MLP neurons of a small language model. Each row is named by its layer, matrix (gate and up: input weights; down: output weights) and neuron, and shows model dimensions 144-399. Each number is 500 + 50 x the weight over its row's rms, rounded and kept within 0 to 999. Numbers have three digits each. A neuron's up and down rows have the sign that makes its largest values positive.
After each neuron's rows, "fires on" lists the tokens most often at its 100 highest values on Wikipedia text that the model never trained on.

L9.gate918:603482564541545499511478549530485511531566396437438429568537541467437523452546503453480418495564547567503465581533473545489482466489485433427511517521547470530516497446444449450507536537481489418460482502561480600503490508610481503461487434557548517562547510577461529448603379509479545491488546629491473550582414582566528496538391527610529466458454522509518469478482479477473499427610474507473499623474487476525539442504574497494486459521436524548513439554499563500607625496384462544419502498406540502400546561541495526515567542541481434520473466502444420463526442478478475471631522533419465452544514549600562516488564542474504483439450484404454575418541573614460432518553493488511486515457486549523497472610445449475473472426471518559521505534500604510536462586493441
L9.up918:540500506593599429460490478523454470403424466520552472493505493507575466459463516515480414438541546491512576497503457508403514497515447453497515499419501568516546497527485479499594445414486369569513604464460510454560634565474476516542475525472504449488415499527520440553473485516556505482526371531503557588587523463599453433594543511518474451511477546532453437554608514499448528567509450487502409555531458411517529558531559500450478588449528470588533474431567483509581502442497412483534543467426476483488514609566511516558530469484453444508518520508499533472362482378450475458472586524455466463564616519566437460500525489443490572526449578502410510487535493566510416489497483497443455544485493571459561510508428486564473452557471529569537538489462442538473667494581422
L9.down918:431462583471472455436492491558461505387562487555542475526485514447556608546516562465541409555483562447561530467446484509463415519494415472476519565467522501482552474438493551575489538511468506599393435463421475441578558484536542532544483515554497498445587483415630511508478558468463539556469485591517554411531480490486490499414578443472512454579501518509511473508501528601562488531431448545448416512526457443525471539391546356421494549452526504472475442636519525557431429535509459384448568530471450557524427502476508538524457483459485579515518554496461583415519563490592537475424542417537458580433614507412508487441495495467518542583479512537491424500498510510542490464413463374504467561470547441447489599382502569512549544528521525466512536508477488395461525426539575
fires on: "em", "c", "e"

L9.gate744:412497542544473504489450526518525490490489469458497508485523489446520557508494497524537680496583520572437446513530471465428407484494463539542489437560472497531465439497524429419583457622411560504523538494521485486507505601454510468465471485455446423534506473485566530423451497541577402367524446527497376499444487468483526443524575548451554434510525501490546680461539362407459463512529493504462554434540548457550473511440507545552439510560518529432525457538489496446467529431466435505478459490480401495467583569557509580534379418481435481482479482519575495515534506482439417455475507548480542434453477516497469552539494509567513527446449495547469354492525567554489546480455480479535625451532504509587477482592593480566505481574467528516592465541508472573460574418587477
L9.up744:490523456530469485490486567390530555496528501519496524512483523480522575551508497412425490463520522502467424489564522454491431419501468479512559482547465512527476450510534498470544538512491550426608500551468452492494557465563507477470551514528543499500506554483514482513438568481475471498449496508571538488570509510461459457563590454482506450458576532424454569511514566508483436616473569493386591600511482533548480486528479522463505440563454512558463491553452480522439506512540499467573533472449521586523487570463568471507506486458570524507544521454560476506463494571469658508532371480525509568462452569460581463481416536473560541500423473586455491522475469481509428563528531488493430465574529607430527539531423561522467503460453551490558477362536468425431491417499508
L9.down744:545475611466455564536623517518491427426452515510537552553543510535540506496501478524460520504481467496553426550574477554443493590511489519439536468402490604547436479484503545418517467358561485486567448536539514488545504545526547462418546493457547525414446497460577472581535400452531519544479523543537519431593449472457415590492473509520440520449517435457421551441498511580454473574477409569455500523466585503466508448502529461514505558508457600429440385557529429477531590539490541470486558557444521460515466539536440472499481486501396485516531515502421537460493547546555584539535536438519521479479557538573474522486552517487488512461588536543459460497468559484461541502501489487478526535498544541480430553396465448487568502466554465415509458448490475533508466502634499
fires on: "am", " which", "ham", " of", "ing", " to"

L7.gate801:331583553476500493527555485509556436545539423499459531551540522565484463541511545553437411553487524556490512555463554547592416419529532651509404463433470537419526455509445459493552467504536555530500546532476425464542479508620567474546548522581447524548504414573467536467455517500567503523553499471580511512524517387555560513580555590491468514424552478517520395520534495561481484583481529466466466546451504429499544493561525450572554480482529460528614527462532527506546545567497524500503480451453491525452585502484455556524454490527531536389464548402516490404526500479429402454559532546560568569496572454526414482505487468442494419464393459474500431504423446430376537543501461523467580544443518523488571527469478455554494527590471451546531497535436523488452507526452545
L7.up801:386499512426498508461451439567581531446495557530507542525530515496525481490451485538417420441422532470476639541518581510631403517515429552423440513509497523495585447494568518469580509325435540551603531557576554452519422440522508515544465492580467484499447496585540486452556539468462577518551436508569529450473561446618504510524536536427553537455528555533394506623564546403446401541472450459517504492497456542575507382473472514506459555427525474474539494494526602572475432535556510480468477477461505482462488490510514518556542501561514456452460550579531511475531484503543448432425567488488606479531581531396473480418513478445483422469515514508471518546401513531471542525478529567447552468504529409441517555494385494526499549451417422529552515552535558511514555541437518
L7.down801:552397472563522465483484607523506489523517596556590534498437555468504557461496474463502524508512533506451477547517456544601418500550473435432488513537550575546480597609558480560428536433439574504540517510537540484489487548401522473497492457445509596441506475477478522533557466442515493594462407490431465394518529430475377443483435551564498509477486562555579521515543485463518509556406458526479432485462529493566555473458501468539512611427438514480455498471559486534421513451585531439524502560500489468455462555465411431589575533463436532531487557567491547469496493509440551422442477482527462510490517436452517556481488534413474556471512485521524548491479503532536539552507588501462541492477444515386534595475359484444414515433524475520465524579580492484538583564448593
fires on: "r", " wh", "wh", "h", "l", "ock"

L7.gate948:455433535489469513542536486520477475562546471419392511466426553557437436493523503531461462484488492501502444486453446529559521454507473474544462544430409548500427561450351525530478479464550460475495477510544508606545482439502578511545540501555526444517476515476533510382487446398560473372554403419512486527539543429458474460488605506538469440520402501441522542449447459526419492446551548479387526502535444551588550456491455594531519367539517420516538476490512471588482505528484569497524530518502542517494522398538485653482474485446570547520434448586488491476557553605515494523456588502552575417468510431461527485502642623479482508522507588413576554475453575508460579514484547579487554450473559507423519581511509409467455567566494517448484443491459493544457512465496537
L7.up948:589465534481505495482527513502405487549499552519409468552434472523527465444472522536500527525463495585551578539557443534522496478454462592497550539609482503572443510531507508425535577565409504474552569482566556499475606453413352480527493486546495449491479569426548537438502517506428485575574533514463494529569513457623496556595482547454519519482548455506528441458506475459522610444504419484513512511478451507501583470464371546497534482548528471565522492582584520428500608476476496539488544552450565531500582493584503541519495526476398442561455466581527499458558524456539471455468490521525437454436497453507497460590486441537520529405456498597490475502629477499479431490545461460440515431518498535563494454567444503556468535468552527483523411474545476520518450575437407
L7.down948:501524462485528512486561598506536548634564417483518468468513436414481483592483502445415469579520576528466521417515472505541498463459401480436506481516473498467498452533494550451416431439504559562489426481507428399510551609445524567499430485442503408480499434464506450487525413548475457506537472506417493535458406466509413406519475550570542500514506466626547534571519537548517394561478601460451524442492463464516590479427552526454463531521496559540461593490621484475553530475588470594530439431540432480443457532544555506432460513617529450497556539364537527462438559495528557500481548527748531496484527486439445506542432509547446429542524478557452523517575524540519476464487581470471479441438437601466490488528510505520506483524443471523514387526549515499498520527515459
fires on: "ural", "urity", "al", "ation", "ial", "ical"

L9.gate250:470543508559499495620494483542476558586507493502424380468496503534501506459538575549459417510480432487435556455501548522536502550509478456551541488440522410437436460474429492493455471540484408501518485532478561503349409533490525536498482458513506459515490468574489428493430574513517474592544555567451466578494521442480574570514458466439557510596540438457540440560460559499588469505498603474433458517479471529544407526484513522482468622492438494513461493513456563495432522452481440480492477516476529481505476604484553473511572559467499446535498496474563475487423486486527448555542459444507458491485508553563468447527593493540484540437516455514553565534503481478458515527487441478579551462372560557412576486455551493477543453515445418543361534541444460474484517474439518
L9.up250:460402452537487433554474426598566506573535489463491468453496448534448441660568490516454495566539509509498447456489453442520546387494510388519513490469454417465574590491573446440502475451506459485465485513469488493462536525508520495437515384467442531478514439491512570533496537495561472531578499555555465521427529540510501497615560495480482640483451420411546513513543498389489469563490569484505423430456447496419505539543489480565507572455438569518529509443499435451501501509390462588457546448441484433500399454582508531454510503473510457549426491501536541448466528417461522511516489485511434492446505524528467467504435560503511535534516527401477524463556447494466552433525510552506482491523520487461501418545470366459517531544559463596515492498550497387538607391512550
L9.down250:527500514548535518546484524626505462541520555537396493556507601460448396504584528499430505554554489474460480541496602319511472577495476597522569505446508524479527486395512496437438467494465510501494493558415544479417604412424476560492485510499546557523518500520524532526388525544446569500481457527510482503522536497554561433500533466482575552578553473587482467447529534475573510510477527553482504559514483624443522547486545413389565569577429492597493486455525519616481466510459434462504477487547499444553462565436491481527543513450468553427542492478523482554488469511454409599510526437562441452505506492592578542423465505484455483561542554426475442526467499513434536434383455436505571476493518435428548430483489400478481445426511470570448537535465550538470451510537480
fires on: " became", " as", " named", " appointed", "amed"

L4.gate820:469532501487505531471499513502445482503573490476447446494459483448543493486493522499466472493491475529440507465436440489504443592527507422472539393620458454520546447496514611475585598512497480454408383477428550521507482499477502515474567499422572375555585597550551489533411521609445474529538450579564553559522558597523469601575548528516475460506481521554513534591444425499498573493468537482457533470575483498468443534516473574495513416522516497578571523421510514525528543574517501559434638543500552456403554473602528502550566508493524527516440505493578502510460499535454517519563503584499446470465531549561463494461458550511538470488534460533494483470513551455459529464513491470460423536438478553486428484511490546554408426485505469468515432531527499501342480551563469
L4.up820:591531560512462465410471452517518506441503520502485457439455626534514557471519410549566513453485441533394508549451462485516505475472465505493492449631516535570455607519479550503545641442545543507492473503558478478450536459524432587462421488490548514521502521502564456442525531570405512534469297482459538540468560451443487497528484517552522433608453442505475533534509493462462451530452442415498448523451493548476526441455392540452542498539586556463495484396513402489544539426507480522534608535463502549468558568585513499519457544468558454513507512574571462532462489538567592541551568470499489430505535426549581471520494498532561485570498459468583519523474511507518515568512522494537433445519542547506489480504439532476453447505558517500481546436506519519444535496509557
L4.down820:520503446553546612493494536533502577475542479565528498514590515544468604484540355502589457576462450466519512572405496405515499517473429406529481496481571523424566485482483560589464470429486609563432510474520467459473462511542480453451490494520526479428521440469523535516481391487546530404440464553508497499462546465474481502556516489447423555547449515390545506469546480466571397630468507536638495493568498459439508489517519411480578483511468532486449328524438556523498481493505543550509473495472578556592530616469474497449523486448561450512597447494527405483549515462554524618415474442454494576516496440427469544446487521478532505577503499548519515509516487523523465474550558427619465465486546498541517467464532485449528606498533523440479524517496485495522530446399528
fires on: "able", "akes", "over", "ap", "e", " take"

L9.gate706:519461544509503486463487520524522392504446497499509484531506500444628490550657387599477514510536611502501478569473525487531512497538445429478622502491584586517459510450453496456492529560434538464572593457482520448495440481475448435466497507497465574534557539469427486486461557605538477492472486539501482481505479563367561467416537501527486571405505481505482517454482507410418496459524486498540478454485529517483515537570540542550514513520535488577456442420420473555438554428496451539491488461478472511502596481486410505532491493480477530394503436460471482497533527555458501480497543575465427534457511504506525525564584517552549403504448535506420478490540567432534501498423569516426472490453557529520475546628476463582451557560465563479464536564519529659545482594497447
L9.up706:482462546549473524622511495439523505513493388479421464495457475478465490533512480482531604494469506493532480519414509559497436495532411484522551581440469617545531472450540501488530610471499438576453582526546565553557463439548574444463518600436486504470509441514536500493449467478544565532474530540484556524499504453581649610464437498553499435565532481452458464522475473544469446459521458483432544591491567566423459435508454505561542521464544522559521538497504487493461489537486424531390455482305465478628485555464608368626493469515474513561410487605525503542569578514509502492490569549516527530468481449482506543488491607469516521480508489469439443494464466592489440359554475494536404480476504528535442411463447492520568502469518459521473483550550591425424510524617530
L9.down706:489460492541503553439533545489528410518536451524562497449491498505589406523466428470556540576636483517549414504522477503515418475452473511513569535472523516551460511425517484521514383517485552455541456477443451515447503529548388536506581501482521489488479541502498439448585375511500510446542471475555489470475432492526406612600460559493502542449501519433481506500408519544470475508502391542491519495427480572532447460446542557526456567514463540417483493473491553538434525510444495491513480476507400556451629480543532567419561534510481512456434608544536615397470447547545523504444515494488505464581497442531553512540463484450481476521521488501568418474492440562368591483533466557564459417516563506525536546505515520483483456413474530450515487488576493528491486525568501
fires on: " to", " that", " enc"

L4.gate1004:432399480431543527543497494516505492450501421498506489518496479577489505488551474500420565561546443482539507471493451528517490531524496540583407517515532512464531490456484446463445494557399505510455525600468377453546375444556481501567458505474542454545575522494560524473514506522443546478474485510526370590413602514459551533529567494580532472469496524434533507503592622522595501511544536435545530524571513536569521485542459496572455442519542488482549507531433437495516448559471467460574481588516487518527490447563487558579552542414585556494514469517531445586464536426560433492436417537468491506549445519524454517552554500473491592512465516534492476516475536441512481409431481543561424525532509517542444472527570530368527518548554433510410516421436542523511496439526502
L4.up1004:472521530412554462546561411387521571493573510443505533485536577492528523513555539435483558453559502473532416485528504451493503435497508503571526427411566496522495544468545437458547492368466415511470560347525438417474510479518418551498497479521510405568574517430535452362447561499497564496522505546441543510502492466458420452489551519546489562502520547453461489501489552463484503527446536473452510502565496499521518586550521476483455496442493511552502448490568528505425536429586483549535492437494472505476437427484481478502459539563479481484605550506521480526545400434439492448492502405509489462437577438510441457560604458519462616509510505506602561519505554485475548483494549515502472481459546528450535417491575390460544491493567409412449539531446537526425559476346549
L4.down1004:480490517504553473485517465496478502463510405479472546579445495511562453541387546480369522628457581471460590538528515444563633542509448497459569515498530449499548562592501493480448462539510562508425535519408496528490467522472488495472506483493592500554425569508606475523458481467546505453446557498504501421452401460514379476508399494481503461532457499441543541518506492381491498533492629536502536528456473538508520564529561530462440503484520571489399524462463458517592518566542497543499594525497512554524545452488499437473602540543536511490470457436477524411514539380530481484482486503755496411470478555502548385520467477558510517487476543500479562520459558452571519530429453520473539434504512480493431526546458502490570530513617445525501516460579576518481528494539502
fires on: "ur", " family", "ab", "ain", "ash", "ation"

L2.gate772:504458505580567471501522412506442560545544420554453488497525507398387462485600474479523482444494524586434488489398574513484397588597491497450531485493489505623508405465452424489498542489502477538510500525485571578411512452521412455491551448549482438517494502503475584516496441363477453532420519509532419492471538465485551473556433447513512523488561467529538533377499545430572404464525508498515474396455461458482500487545452484464546436535445472467512481438547541549495565436537484411509473501624512495437621448464536512489575432513500511547475533551474511415547469457387436437394417480470519571488541394504531506524544484477500499601470529488555434495520430526509472454456457505511521547508512532526537476502488450490573499500466403523562438510468379446496508558540493
L2.up772:473439535518472510530499392502437483526544422475459556497489481459432459448556502545511456471493494530453511511465530461576394474474487473470499526502574684494491441477431484485506503496490476502491439432531579528556504528468469521432509468473426516508564510578459464470517555445455489587409447463435488578448534424417593497456449369538474509604584493526469479443531561440459491471481536463542524549544549530471512418503459470466501543463428552542443533469458499526415514476486552499461595460431505447492486456530507336533523452445519532441604454494546619505494619452419520508560575529488542544430481494459473540332510537536481502537549592617503591510474514499475520508526508508506540441506490557480552509431480526493492550457501426504425484573493461477440432420530538
L2.down772:450461539482489581529661445519474499519526427479462531496573508446423461480505528491525427443473492465468586442528512462478394453507487441505408486484605581497435515480523446556545513559499429697605420467543559531535492539496465496463428441539476531443495490517483500519507541479521531494448488521528413487498571450492548513463437548500450515554485505511508530427530470496464471495457493472548502570491511458535465430532525556510434509516545531482505500542527452540448505407571497536459474455447386474498468431467483346430504510449553519505599437460524549434529570486494530471521491497493493453555520449496433496501521488526555487525511575571500552465516496506536492510501504493473515491473509556600579483427474571486546532398416467560459502483512445462521481463480530
fires on: " t", " qu", " /"

L2.gate902:537485478510527457533523451538635457530514540450510470488598422543461531529566523503472550500519507448475465520533478520554490515471449518421460521406542549534393480509510551530490576426526529499507542496566480485504492521453499363492578479498561540467547456545413564337520448503529493521568448500505521481443473487571397455536481497507535561447365455604530444465522480465472408514600463516459526535513503534397546524511535519563504491486520470547521481530505502529484547539473480509485485511523546490589519498531524487492515539476509531556571514517490438402447537523488486445490531475463516458526487553463566510508547557538470466466493503554438487532462523432503511500587419450497510480549452562432618478537528436520512523625475415479574550482513473599538557515494529
L2.up902:514449503515516518564478429493405643447560508598537417533471521474440499433522501502462492541568582543412448526601551510433477571504507452493466483488542571445429415567410570512499388474399551510479555504563434535535454553506484544513516494459532422468467504448561373524517441453517544532531537542541597599531498520520428443449545522453510480503556427461539485504491504520576476528509408546483488548514502532503413540442478470456471531468408542507533474438514552419564491567555429524566441530515509495474523512501475466445444557569501509497473592491515482512466562477504547467448470490463495454550529483506525515468505582472549470461373555500577404440495480564593380382435463456397456589421507511522495455473525560500563512527420489521423518531537481464449448432522487
L2.down902:489469525500502549404374539486480444523522479526522495542454608571525569533500501431479473527542452543484512438555523458494382616491515564414478487588514505521497491427502478506542485491449512448461471449527480488498523608453461532597470503454509520482528527377474593516497432484568510606525396493575551521554598465513473397539502483394586473441489546429478587504367491505566424500514391468501486528506489480460529511530498478529484490589422497428468451525467559479444513535549403500458492443514481495532486436505502459490454505522487468571495438524542424517436446540517510392582556512533521509480559605410443502519450434426488444473446477507542537496595497462562461528409479547524561541476479441621506515471515560470488540499526457485503569593443507512492485391511524
fires on: "em", " Bro", " cor", " bre", " Ty", " based"

L2.gate682:580501467662508501576482516536512525551556500433426516554546565409516470529514548382431474575394568515439503542598469547524409482561534415554495441473497447541446480468462471441499513408503475514503411510425569516496495518514535558440508537556459513507533577418558575532450451493483443562425481510562460419438496561524542534495378575462507486526503548596535509506479485483507623551421489537545489413532453488446488538576560511557493485548479485486496467447516541585399519587522437456474552537456598466502415524498497529493505408523495528514518550484477504433484550415507500434545533589546506514542482450538498508563523560570452467475519572546386521481515394501477492534486438485480494498498523494454551555452514492546437512444512510451481546492485498511421452598534500
L2.up682:500524492481346422558567408550474485538542491559471541533593537514500492583504507535416449449533559443566549536525531524470483506539524504540420473480542620530534518526470526447479483529447511467475492509458434467601517525530480466560532580473540530516475506522440357488543506405555590504496509476432478393525545421464581449558543412557475522522508472482456485411558523515464501506497491516512586495516500530514546451524479459478555504501440477486512548471373587484508569482470426542457576506448458490529548565554455550529557405494406428545481452458477538482449492606489494464477564562541588556529558503518561613567513499461528398478448503534504511548508506487451533452441526491462466518563473471403509461473573453512501481518437495438661467414462446548471505556494473
L2.down682:455519537502420564558514457550452497488633474511434507513558633454471453480517461553481495439475554454499580414479572546481467449581556497522493490497527506535430475553480503455511481533454483483534450515330470555519511414519466486471547534427498526485481530544481497519496540419546452545467496564443401443452536500441532445513537482430451452612529428475489448469534540471459522522441494502632535511467468519460470533523481459414469507452491543529493503518441452535521525421552449423400457492476442479534624522546458475506504425562517491550513526477528505491474444531468502469471578479487530496478551528485543512546509533511580542526462554507519478516516458538346507496525500466433513580541563533471545504484556479496508532523501475441610515435385495484486488551498502
fires on: " ", " /", " k"

L6.gate711:401513488525560502463523446554479547476426553508423546509567454458430498495549528552459554508575427441489483510513492509545539495419539563485445527453572480442641519443512513428426568457462465511438461540418569498470506520498600545429464425527521398504547533460466562566569491607546536553514455521444439500513587536542520530485470481491465596522466528551491407442521562472543544437491536558513543537522463501466447498524430543546525545524525530529476517474506568644482529485399436533490536557499445496571408503505472596485582492481460481481504528405384350472526460468516516519449518506508519516500490369533506482427502516454433507481509532469548363447441431413520506529554495444587470429510541476400609490445472453490463474509497366559430514543485549452391481500527548
L6.up711:467422555500440450490562455523449459515463461458493425435408458564582433555432571558463397534533560481472538446522579385521492528541539522584521576504470442523467439538554533496557485561541369446503508561392371462494508481491536525477536516546528475498564451574410530473527524513433474491480499563471486485563511533518523461512466535446483505425568394556543519575508483447509561503578480423494620607483535427502564519520387523525483542549499488500541499453464467514532494482363630542494515504535576522480484468550466515568459461421521492552430460505551533498457481474503528514495432492498520508465501541394437440467499440483527520519543518410509544581571488465483408509423474531553489519475526491569522523566489577431531539560574511505432511523567464532486572323505430
L6.down711:554388514526562544481477517567409530463475529506541482556627479504513488491535588574535506517538516560493501491483430401489600495490483535476439503471461426452517547394543595517431517476493422626474415553497582458486369487465561534498552552588540456413535552455434454534575479544456509579560430512535514492588560471461500544571509453512511535467477512538514413434496458488483402553467575498449541505552571514503517501564416455575593625518504478586491504534560564534470416575436507512513432573495461553564454541542446538539535515502509497419496496478448543465516491436487557565495467489651459496545506492538507509423488452507385539603441536478501528507437444464568523459547490522490487584475568452499554501547539400521446452510421371548437474526484519492513470460531479
fires on: " as", " was", "or", " is", " named", " appointed"

L4.gate538:540558445427509428518421563588538532466496546557586491604453481461475532537550542519492571656494463555542561510547438542481493468508546612503517453487441475463508526432519562441453496563530496498492401540422513493499480421599334497554416604522457513506421452460498519557470599569480530511501595530448571492460531490569494470419499465445483468458507460506493539513652520486512444527528503425483496425530420500449442500436470552521453524497487481432479483472536471468534516507462512534500572534442439394514492541479498429587463476400480549598510571477557500505406450467513532490515517512528564522511546460564466489612425516536472521483423469538487567544416516458521546668516476462577454519545479461464439435520456458495539492575482529440486432511415524440471426649554468
L4.up538:479555456477530473524497525551515536486507507478593437553520444468505444628636527524541493499380546522519519446411464526533474518472465468492487459468484584498549591484477510631535503534451496471510477484443542566497506471474503530513444415549494503490524531540617515445477477499477536495512515520479522534557488578561467547508534508501463624440558411540516576507588453449512490526544494467569515553576437507512492545514529527502429439508513548446536619443463456536577493608471472585455549483582456495538444520527472425554496509509479491589538496469561476534521511570496511525531482506499634409519478384602489516543488468501486552451527504522450590555472467479515441529566479453437453496381489526482422555529423449515539505513479475525466456488534450466484569478498415
L4.down538:499511491685494455394497532502430472432543463486464510534467604529538484432516505379440550474610466527454488520463416496480529535526474480539504593526541522572523557491461500468499460425453426501505524513444476441488633475466515592539493459464459563488487499511458485503437560422490541539418557541499431452454570423481507491512501554488474569546514482481470539384573514480583417495565653457512457496534533529564557599596494444522555554478500431498455463533507525527445442467478564455505504469507573509508536547511549528544465439510513459505500485468459473482510437501427386427531490491602392516389548519436517500515501588461509532459501499481544563487404528588593487560416496549514508536471521428492500448502435523548502429437498510507529501530583486546472501427526578
fires on: "id", "ony", " named", "m", "amed", "om"

L5.gate965:515507483555529551532519521506497545581519517436546491416528507458465456539544466510502512456525465545581393577548416534518508501520491469482390499638479353454484454509500443463532449478448459505484508438465543542431493531506443504524566410368530495539507438568487490449503439455426546468529506500507485518548573533501490569449547498538524511500389435440544574464489528483499449392551514510487493461472420463545517475520536554523531532509502511480639520503487462527554479460415597475588576527377612471410489426466496430556532566498528509564403525467501446549526575554485437379517436469462459523538484458558510525524588564452523529507456629463301477478566559485466516544566488496477462566489447530469542601444599466520489451502544531512546429424533483555466502476442486
L5.up965:550536519431458501466460586487506506482332505488558436522506506500488456615485501517488469486580433477533533454489473469479533506517485469482405424537541486481466456459503511518552519506488457502591567433539546499472585399519482523506470454524482507520489514467463511564687520511498514490507481542562483497558486462583512534529523446382548508553546429569499490558590423536602477556440453456513536475470466469535555509498463486476478492512507459464522495501482475493555557424581539539503452461481471543584521532645590612483552463482555500402430455532583615555533537570522421504465482442526551619448541558471422500411569508505551533427538502469505573480523473446495499534455454528523539566453526410584530466543525544320509446534479450497508457555465497501481532433459548
L5.down965:500493537489515496521600555444441447519447508443448441550499416478535466404430338526486476501455452489469522526476494519516427537508447485518473439436480533588461524543462488497508472498487493486481529570573416428514526547555499427599525397549610388576565539550584507472495496532630478383511593460497462519456516465527478481487473502526535467430482559545539647506378547503473383521489555476473532492542506582507574425440461529512512495490515526519471510493428450525446529495512550456495467419559449452419420408559492428473439507428510507517462449565508561467497524553548485609434473492556564451536420551511494568528505482580474435504510437511524541484534496470327551498509426470536433480550495497493506436456498485500602514513425500526550467537448528520383494522445483
fires on: "ation", "ement", "ion", "ition", "y", "al"

L6.gate859:511479516461501536557518492455528485582521485434459533487466518382595449505498561509589536614478514549487540528513502415609507485563560534424355487464405492532520554427579533495425431525521488483537490482468502486499522494586441542521524529588478491513500485473530452497448484395562442519426536497590445524460437646506491511492478512475492527497453455567514509449494497417497448594512453587477521471598514512485587526464456520509518486479521537526471511419375554550510454498458509412431538526459471477542453527417513574502558510307515548539407460474514491479500491486488477482561493449497528490482477455568347443433423513552454492553484506485526550487418503420427542482428559430558481530385575525481520464595635426561574508473449431488510519536561514566449495504508395
L6.up859:661481523415558495512560533545492531484522543536505502537464566457465562545507535524499540490487556487567589556546461504488470552476479422437451573501501518473521531467509581591488511477492539493419474512527558540495483428487419460525488507619486528496452467479542470485421575469571519502465537461501520528345484506473525465472484467426453488567498546479470562433574541515485423645451417482488527470574553527503523480349515565459578516523515527384438474461441566502431412515598505334465557538390495482551439561498593452441583551465508535569480407505409582521485464549523540541569580494532581545542455436530489479474540585545464492467544512494503463516516597547494495418458536487547492484461422465421499443537508440511496437432542497458542528492470560592537386524535456
L6.down859:509513559529468503538522495490461486536494569542556484492528581403494572520526458585473550552529499420458536586523516604442541473493463421457464506466557531489587574498455548596493425499426505470456461488472433562549473421538392482527521500478581476430451478442492475508425614519538575519480528387510493538440588518536488499448502445471403517539489567458479456543516477564492463558459425441506510509465509494557497492570506565470485506480545544415531478471522492527530506511517468459420554524508451482493462489536493456520478591527544572461527480534356629453446474494511598587483540556487455440508496465481522531528454548514575433448482474501554456487508438515495455444423479455509531498488277467450515451455541456570493472481550501514539490452370455583570417529515472
fires on: " ", "ast", " Star", " Gar", " is"

L6.gate77:522434474475451584630521495531544582568492477455533475582511474508491485546531483464494497475496432547377469527474469506487422515481664470539530390475529570437540443490481457606517431459471536506440508473405423528462494487611483504436533510511456417562478444541476546487372491502551413526450509548512583516503510479526520437577495570417496388524466539519453477536540475476578471515491452465463496474562464510496469522458516503581445511442469548460472499483433533521500465596484552447544512471486499497424477536466489534443537386498581468437427484560495557489487511497413486461476525502349503578423472508477411530495516416511516501450461509513485485505487477508404581485456549547562463478543524570483439441412534515502488440421514476527533517534639458540501578410531521
L6.up77:562531517512583474537495528625574564505458513589576618489512492513573470394438557485595488458474511494397539507582511447459495519464460489505485531432523590585457500546452517536464429512539520537497538530484601482514475496540533492495588454550410515475528518536655531493436504435436544542476424470604521511448593530555398366409500514459477434412545548550449620519558490469496493486509517507398454528464394462545496578428444422500533568518504518452454514471392499578551486480489489458551490481602474487589483527441405497442436460402581549484508516425443490522492574473492470413461479523460511491436543517475518564531517484447471490463461484466542520418475454473529461474419401492462473465526542472565577441472410501442459556553377496534502460462499492509548513466512495
L6.down77:550434541528557557558494579602474602422573521513593446509554513506545517482516570481540435439546472483518558567541450502527521536477480549477469492467517534446474591508436459538484461451532519411415495545541527501565473469411473470536506544548547502475528455523559374514545504471481421621500497513527477472418557438520485567421526523537503522513523594555488530507480453475477576378577568535560367467433453453582549554550527480515572488470542441483573430555502543486468464512462439555525545536573488535543518480482380509516534499431400500476494527400513430501513493510460499561513538558595496457469574390525600539437546526559493529428613552481491448565509523552605458521501412449512600455478400467484523445492364552422533535491494504543545425480490586438492465487457519
fires on: "l", "r", "m"

L2.gate552:535557569587487556503557539484521492542494500438438518559496473482449471490517527516436535475417547560439507453604543505434476469515548383488428571508508477494542551497545454535555582473657470512511494579508481519559546415458401502516611428551511486492488551535492586493516432452526499498550530543496456488502515474465517531518491566504448498455529532616567553497530446422482477574535659501551477468531493440497521448425503562523518503568431452553455539494517564571535601480488517499503503480480460442514413518500537475536513492433542498516523426570438455524430577481540494512430615482479526453470453479446444492507633504593452451477466544536594608473448525420474413500534436555461512502470470494480563521488500530538500522424442508531515455526469542597458464517577494
L2.up552:454527520420473449605533431497446546477478446439490595514422560459525507411435542483541445544443492544467483517485650499485475465456523481444449576492390502458481448502473438562448559422479460525511443555602546553483456561502425485541456539520491542511474488534416526546476522494518430523543519485515481453376487482504531567513565471480449437537517396520487531561468573443578451466516514491551525623436527469520517517524500526465465431493507564592474523426424492523516575488516458512505519637444456561585485506529531489504548472455617442474494499539520628577476552568488476391543535485464517520476478359492579517553524563471513411456497461502494518531471498600495556550526568510451496541524503499424454475426584524487614605577384515472502482493581602585477460453477507
L2.down552:447465550525498527462749418522447536548473511456456608490503540457505520539455477506473481490475418515459509543533563550486486457443534476445410511524496465433479466439556480435507567494480469649526413547547530513530467500543378448491475474503453521407532553504456578496510512512544472507575450528557522469468535505497437501469501468470392490516583573563531578538598618461501466500467496437565515498519539441516457517593521494438506471493593476519552508395414506478499546478512502578476562513418466527489492416566489540515475568490626479470553423480528546489497528497450508445487576440376453450463488385463513460532497550507514502460554498431494554492460503466559600446465516486464473547440442436453550401457519516535609522560432502502516523467511518504498463490499521
fires on: " k", " v", " cap", " front", "imate", " Kar"